Part of a small language model's weights: LayerNorm before each block.
MLP neurons of a small language model. Each row is named by its layer, matrix (up: input weights; down: output weights) and neuron, and shows model dimensions 64-319. Each number is 500 + 40 x the weight over its row's rms, rounded and kept within 0 to 999. Numbers have three digits each.
Before each neuron's rows, "fires before" lists the tokens most often just after its 100 highest values on Wikipedia text that the model never trained on; "fires on" lists the tokens most often at its 100 highest values on Wikipedia text that the model never trained on. A number after a token or word is its count.

fires before: " |" 36, " –" 13, "ia" 6, "\n" 5
fires on: " medal" 16, "." 13, " —" 10, "ter" 8, " station" 5, " Representative" 4
L3.up837:537506542474496523500479595477508499538477449516504443581473517506493536455507494494456448520558549482489549525452508486446454495450503485462525404497526489541506474487579507491501559542479553487471449534484533461584488503443504475496513563542475547425506519491471480526534423430584485505447488425456480477522520450478480553468536425527483510540541484508420477470517511558504528495499441527448506534449515421493495486522446507415511457521521483531521451485478559474476538457512509519463514448515477509483468530500530502546455510458429544511535530544474601399507504489518455481509502445482506492502483499488404527441481515512478532535477466534470508494504438491507537535452535588502574496508542527590454505480499476556498503512488463471485498547447488455510457476487520
L3.down837:470460475528442425521454430464528469546490487569552523463489512507486471526519431498523468588514485460478557536537558512470504522591587475440462554543494495510462465533476550514522371481532460502451495462432464536469486565463440542516513457510529502548503551440452514485463489430514556529470484513594476483496499492543551461448588430472558533501487546551462469505517555547452488440585439548462549562446491578419462481512475527479548488489466523537483557471539500567527480487541463476491512501525496517565502571482510565522430488468458499485490456532536561436553517483424473519576596527512507508475385548496533527529495494469527513544538534504542496498468535515508553458514475498443522510481437487483588564524487497523489477552444454531462506560467551503471443471476468

fires before: "\n" 100
fires on: "==" 26, "---|---|---|---|" 19, " |" 19, "===" 14, " ===" 8, " ==" 8
L7.up335:495515464515510490504541486395440513443507477422522477527502463477496593524422568424516454492559464418437458482579531505548493529494521560500377499522490422440485506491447507458535501525521566488509469484489448542465466579444523474523545559536459504561484514520507469439517520502427461532490484492477519549426473580545518499515476458497515410482481527482525588487522454515482543546474520497520476476491492525500445494595512505507450494455533507534564494509569501413545491525504495431554512506442512507460551486580522460452533542514536490501446482515503470539492496525521519403475447438503437548497474509485505549515542439509481486431564514550489443472526466479542455504530468488491505484496534535555556465520456532480545532480473513481487480492531611508502504551461478
L7.down335:540499488505474513444482500485475466470461467492509491535490470487492508458517580457500496457540451465451518559511464549528494487507402551480453540507530456444464499520495535488485525462521512524495508524573497458447491507504543509541487526483462450505536512545566514477467508422428523509512448481557554533468493536538507519474549518472511503476460401549517525495481450474464533531554535491504538457473462419487504500512491535438451460472492511536497438505527486424492575545533464443496504527417501456534519508490443451498517566469467445531446507454492478514477499510475467503473517476434461512497503520481534555529446492496552546525536499477465443489478413556504541469478494512563492441518493563463482513495543524471515514508447475476535460473501521463525463522477529

fires before: " States" 40, "\n" 22, " Kingdom" 5, " ft" 5
fires on: " United" 50, "===" 10, "\"" 7, " (1" 7, " ===" 4
L3.up2017:499518521461495529502514503494509473487501519546529522491549466566469484385589532498493470463455528492518541513425494500572519504523443405528514514460533424503557512496482529500516455486493519495474580420567581514497537508493462581468511456512569515539536499461521496484448484487576477474519564475476459490479485525463547500590489511486510456517476536472556458433449497489580515501563501488486450549496552506500528533465425494513551498455474538426414552556476435420503466528410455482570437525474468484533545510520512525493506545490585533465505504526432526410471516495492486404490528461464561437452499519482512472503482420565550517596487477534516490402436487510495573509491505522497510510489541459522585508468447520514467484497479516541491489437501491542522581501519556
L3.down2017:488494491545554544471499512565590457472473535531472537567565458503567401494536484483496498439515493523467519494504487426488497530549494476477499512499440519533450563434482478531488490450507519435519466546562455477446442473497575522470467534441500558456588497538535467480515561481567523456499426492528506518504483522561577534558496513419447514460509543495490561473552453469528472549428502428471505529471494492546516452472467474536500505449514593485471505527522552469561507517456506516462486580534559495511500512526507475512532480522470554491457573428480564478455546542389428507479488467520491472527483408427447493513565503514526564536545527489485494556519528550530483486462559504474516516481481542463475515564618542465541545505478486472440560540478467487492429481461510

fires before: "\n" 55, " " 27
fires on: " |" 66, "." 6, "," 4, " politician" 4
L7.up1141:487515530493499498500584508480563485480516490502495514501518532506459512542614500538418530525445443557595498531528480517562488493514461484461535520478505509536483506549546449548561448476497548444452453558485502495471478477502521537512486573636454501522495538501489502517502491527546504521455504496508475584541484490521473592536547527475483515478477459439543452505549508483571529516451508478495539478458482479528543439535555465418461472472500510462532502406528451501491469398458487499531533490488490439508530526464500498459448439504532463461563519479602507455500530475457472449437515424438506516426540496452553381450510510488464518508511513515448456514515456422542569487569528513419509517499470512532485470522530466508494518495526467445493447556561531500464497509558519
L7.down1141:411565544567498552485550460566555503503568471495493535468550505473508491475524519426492443559433492508477505507523457531577592507558542576512500423561522486542500463511518561539478481583551482503523472467547374549495519489522516507576537454489473554454504558533461482482443504567426478513510533471573419539564518468480536464535528481535508441498481467476519545482514432484543545524469492441560473508506576498464515515498503478413475516459554478524484472498418493476556500431413475505477550539492440472514456446443569482457427461515463471505520459498469482547476519558534470574508540441434450468465484526506467542501495557470490504505555490383495509488510479532497505529493470609455467485480582412507546486423493515488449543522463470501485519497575439502553543487571502

fires before: "\n" 29, "---|---|---|---|" 19, " |" 15, ";" 4, " Beijing" 4
fires on: "---|---|---|---|" 28, "ly" 10, " file" 8, "|---|---|" 8, "|---|---|---|" 6
L3.up1724:509510495527531456419572424504538531508473467488484550458521539445455585524457518539469453502603500453561533532437473513502580538568504587491480484484592539479450505576521454500547448446542493484543517545483516570512491511529477552543504488528488505536479453513546560512453516586519463503441557459484503474458446478450513512574521524508459446475569530536538494519518455475475518558485502466466510480500492515520472439521511470460545522471531515527574470513555501479481512449504411528505524462450525523561574440503503537552533456529542541513524440459492521512522459461532515496518469479527529534498467502567463510505420519436469505463528514484570538570513470516498510547482495494491532461547492462527483444484524499504490526486532477493481437490507589489474524462515473
L3.down1724:561495450527479487476471460578522484473485536435432546540536480561508511542505463567485565494416526542481533478428550447451416542532448482590461469494517524489560503481508486539577541498433449481499491451588461483545512520533484520433475476518488449553534568473485505455472483499472447461462467560498520526421471491520488506534552495469537565469508511499534499466494499487474525518511532477489556575456557483515464529503510485471482558510510514503558494559564525541478491494500527478469432454486495503442496532494476545526563541488487482505444496451491539548480514545510487454477471509504509515502551516459483441552486490475472482470566461425507508452525516470473444489425537500528441405464497552565498496436540390536515468514510450474481492497495433465505452474538477

fires before: "\n" 38, " |" 14, "---|---|---|---|" 11, " Top" 5
fires on: "---|---|---|---|" 31, "|---|---|" 10, "up" 9, " US" 7, " Ref" 5
L3.up1727:563483572481474585490493412484513542495540548493399508473502449563475542534470493533546488506448533599557488435455517571458487444503417537486474488476408509551451517530463423549529493501413513529501505503469538454543549492499565503490587442564450406498511447504428448533488461486467499559523585522525521521489447505461546467505508459474489514533548421481529501556482469537513430535496423533470560527504519509480523496478456512494513472511507437517519482462475411466490491495524500500530489461487515568508485486495459465495560479492504442471566533475544531530508456522529483482520485564511470482551518510534506456497528558525589489475553534535522463483468503490451495503472517469500527449480469470509478516427547491490481551549565496591471556555461533478552486510476528
L3.down1727:484457462472492501470466453520519537529468504432458527518450440474526522567456550539538446458526498486421505464475503499475440505514433525553495439469509511456497531511503453517455556552434499525478556550510528507499522419457590560464494613522474498519407508500461459431479511532491471444493479477519496515529474480474530523451440496513547551481475509504518541495524494526442545485504523552430511498542601511548524526450481511492543470623447575508464516476434479510462469516433564479533564482453493486511501497467533527552518534528519505499492558550505443497440569517500458500549543548524502532474468510522454525497494483429445585518552457434524465549490493475538472491541565468467342517533587457451501502417547461510452479560507387548512490476505552538557530497535483

fires before: " " 42, "\n" 12, " The" 10
fires on: " |" 52, "." 22, "\n" 12
L7.up1125:514551428493500494467438547487540457461451521491477456458551489423532500567459578472519475488492497538567487522467487473535506453473457555459454438511466484458497525485500468580469409453506511461490474495509533505499457531542507586524536486454433553572457508519524554447539517513521486569404513520519460530485444511575525524588545461551447519525541525499454563493500504478459512449516534552525544384472495477534484605518465530428504481476491503497545534505454469502496460455475502572514542449502447568499526444472458457520496485475452509516511591507450504523503567472460494509492435474564555436460536478494505581539448512529474567543388500440522469513498461500515510479485487485467455433518422548502473445534556488516487466547523548500484516529556455483461493538480520
L7.down1125:505511492423410492539508490511498556507516531575511525510456576422553492439529530513512437492485491474483464611512544486491548513497552506507557517550461469475527431589514550484498434456515443484484494569516508505487482478487492451460463537517471429478488545486521456423526496460446521523472456461497477530522478530460536505493528501543490526522500542494519453499477508488522450462539494456522527568515496492522554419465473560556528527551529552518479425532499521504526508520482474451476526434495457457528530490570519515469487514475457525505552525465505570487419565533535544507541512480509519512514490593530447502544402483523462551582511452553525465473498506530497530516515473534497528573481516513587565447569491500475475481538482437443413455523497575483404523457513547

fires before: "-" 37, "\n" 25, "|" 12, "European" 4, " as" 4
fires on: "\n" 83, " Bronze" 6, " well" 4
L3.up1822:463435496493474527492551531536538438516526427478453463492530456514500495576506584483529447544475575491433452515470508484450569408484427448516531485530487496467459503564513471562591524487504494496503516515526469489514473509506448516480468458483482535525435445514491499519532559511519452405500545476495495506515497475471494521471523483501513493554564571538445562473569516515526525491455523553508475519468466534483433505548585525498527419453459470477527497550553493485498440535491563519538518519474520513556469522529524590468457530427535569465500473526542514480484542494478550515504401517460535532485500488573504584476505526496555498442454540526480514467478447453542489584505439500506498534522487448509478518510528490565546555522518444589501501488459509510419447483541546
L3.down1822:482489457524403480444597504475553490532467410459479484519468439526497516503500514557433449455380458424550464515553452522522477488498522490550515468499542559454486457626571533460505387509482493533500523500537502487516477479457435456489480470547483444550546538544529504468414513407484489471468531494435452532547523521507482526525411463493550477502542528546513590466559520448488546581479476510519477575555473510519532456546489480547497511458504474522448461530486557523392521524487481457510443454438487485476490414483555492482529527536491538447492505474499510522427488522520464488491473464487487561478521472507512516552426431545522537517492549419494464493475522482529453569502531466487487441512462559571487502517507502493517539511560493499504492509448571477525511527467550

fires before: "\n" 75, "-" 16, "|" 7
fires on: " |" 73, "\n" 26
L7.up886:493453446428469526517470444465457428472557547533490518528540496481469490545464441511486504470560483507498481485503492540493502474527418560513497478447550503432502554474557545518477446526474493524532488536540507490397480461510545480483526549568543552431482554526552467510513528458515517465531468461497525494514437535506516568609507499519466483546531510414495564482502475451473527483473568541541550470457462581518494519522509476507603552490452473446482489432582480471454525452489447450507523578442510454464552522469531488427511470512470452470512570547495472479515534493546520483476475474417489540596511516576515497544522489532495503455489556467439524519448504443462530441548527529450549482550533519532502468478435482500508497499529513474472482481493531492469459523540598
L7.down886:490561521568464489473518486429509504514524559572514485474479487537419519442524524501448507472523449554540494504516471521574436505514448539472483475477565540458451466484482510539489485504488465480531494484540479469469443474483440572519515573488462515484511527497552482506457558476514546477494456543483490496460446495493545590528565448496499481489569532541519495498480508492461483518479476566542537502503565503532459508499579576525481524513530454459434534453482478448506556452506498522464543508466527423459589519481555492496470536452423464487489563583457522497432528465436505492456474486478450453542515509500443452560484503533494495511459536433497516488499449557452541499531466537497551449521530454491531470521503463483404497416514502448551602500506498520454432471499525

fires before: "-" 16, " –" 13, "|" 10, "=" 9, " |" 6, ":" 4
fires on: "\n" 34, " medal" 13, " co" 9, " Te" 4, " series" 4
L3.up1365:484397522517489493487487449494549525458509501448508483409543530577469552536549505561458496494468481503473546542486519493508470473507466509484468490516474461498506533568549481513487579524524549534403523483490496491446531535557469475522441442484445467495417485583424517509469489556466468479598530475520446495526436453514454552446523499497524528591491489554487536529539498490504510465497511463538473585464529522527539491533489453527438445475514529483519470586593575475408446519453546523496480443587468481501495572553563499509498484544478480497491525495491466521490453542558514493464546538530452500498479508499471522594480453457561515432507501511514519495528508519437539476492503537504475523498544430491460493538438517577522603465555524600479546563428532518504501508550553
L3.down1365:511443485422471526483516497476518436483562500479417500546492516465446520538517506552487439465454380428555553562538524526442568464485499479468511527518503423520445450481524582501516488534483516513475542440554502514445457546474460492474498496479463428495469540509514548495516470574487489499575476534509444454486492480439461488491522455524482553514505457525519568482471538499511464519526547529524522613477525535522523499473472417513456469507541443504521472573496558466492517524474420510508478547551533512517468521435572455548517525483494473515465445498484419465525548412531569494474571489489446514513463448606516491498410417505509470470493484533515497430510466510548494573463461496576508463536554586478493404443477476559455513483528456487494532540529539529511493508560524

fires before: "\n" 84
fires on: " |" 86, " to" 4
L7.up393:498499503493458527516582511488496501539490492514478472470447471509514514465480473528495518547516520559491536435516444529474575565520457549488454595462508523476572545539550434518550518458522527514499472537483482458573490543436614466413459573464448501450474502528447484427537486472492461492559491436514430502458476505459427553517528433500515524522527492540486480538532429519461525528520479533517504463527561580552545556622509537588555547553510509498584458460575502516522535446509536516508528468486558479487592495507619471506485526493463498435555522469520470490451563530488492497429475469492519553456427478447526482486512457588465521475512476518570479529518453509527561499526489528509448494529492498581568397562496583511492506518526522510477447482529516478506533456389550
L7.down393:520497495511513564541480481490530495465492513464462530507564545449465436435484443454492535459517536506542487488469486521582527411472496524508566453564467466516502446490538487450466488609614505494435571512485470511447536439550542517411519466507496471516536581520506506525462548468426518503523440512450559522454489518523568514550491479450523487498441577534498545520457473457537490573550485472515543497464439465484456539572557484515549479503577430512497529537557454466506519532501481469492572535475480472451522501474482435449515480467451563511415562570431479493453548510515496509570537466423531479529483541492496474520461527489471461520530507478448498434522483494536494489517475494516525466497520452499544485506477555415469519461567516479531521511481503489500475464482446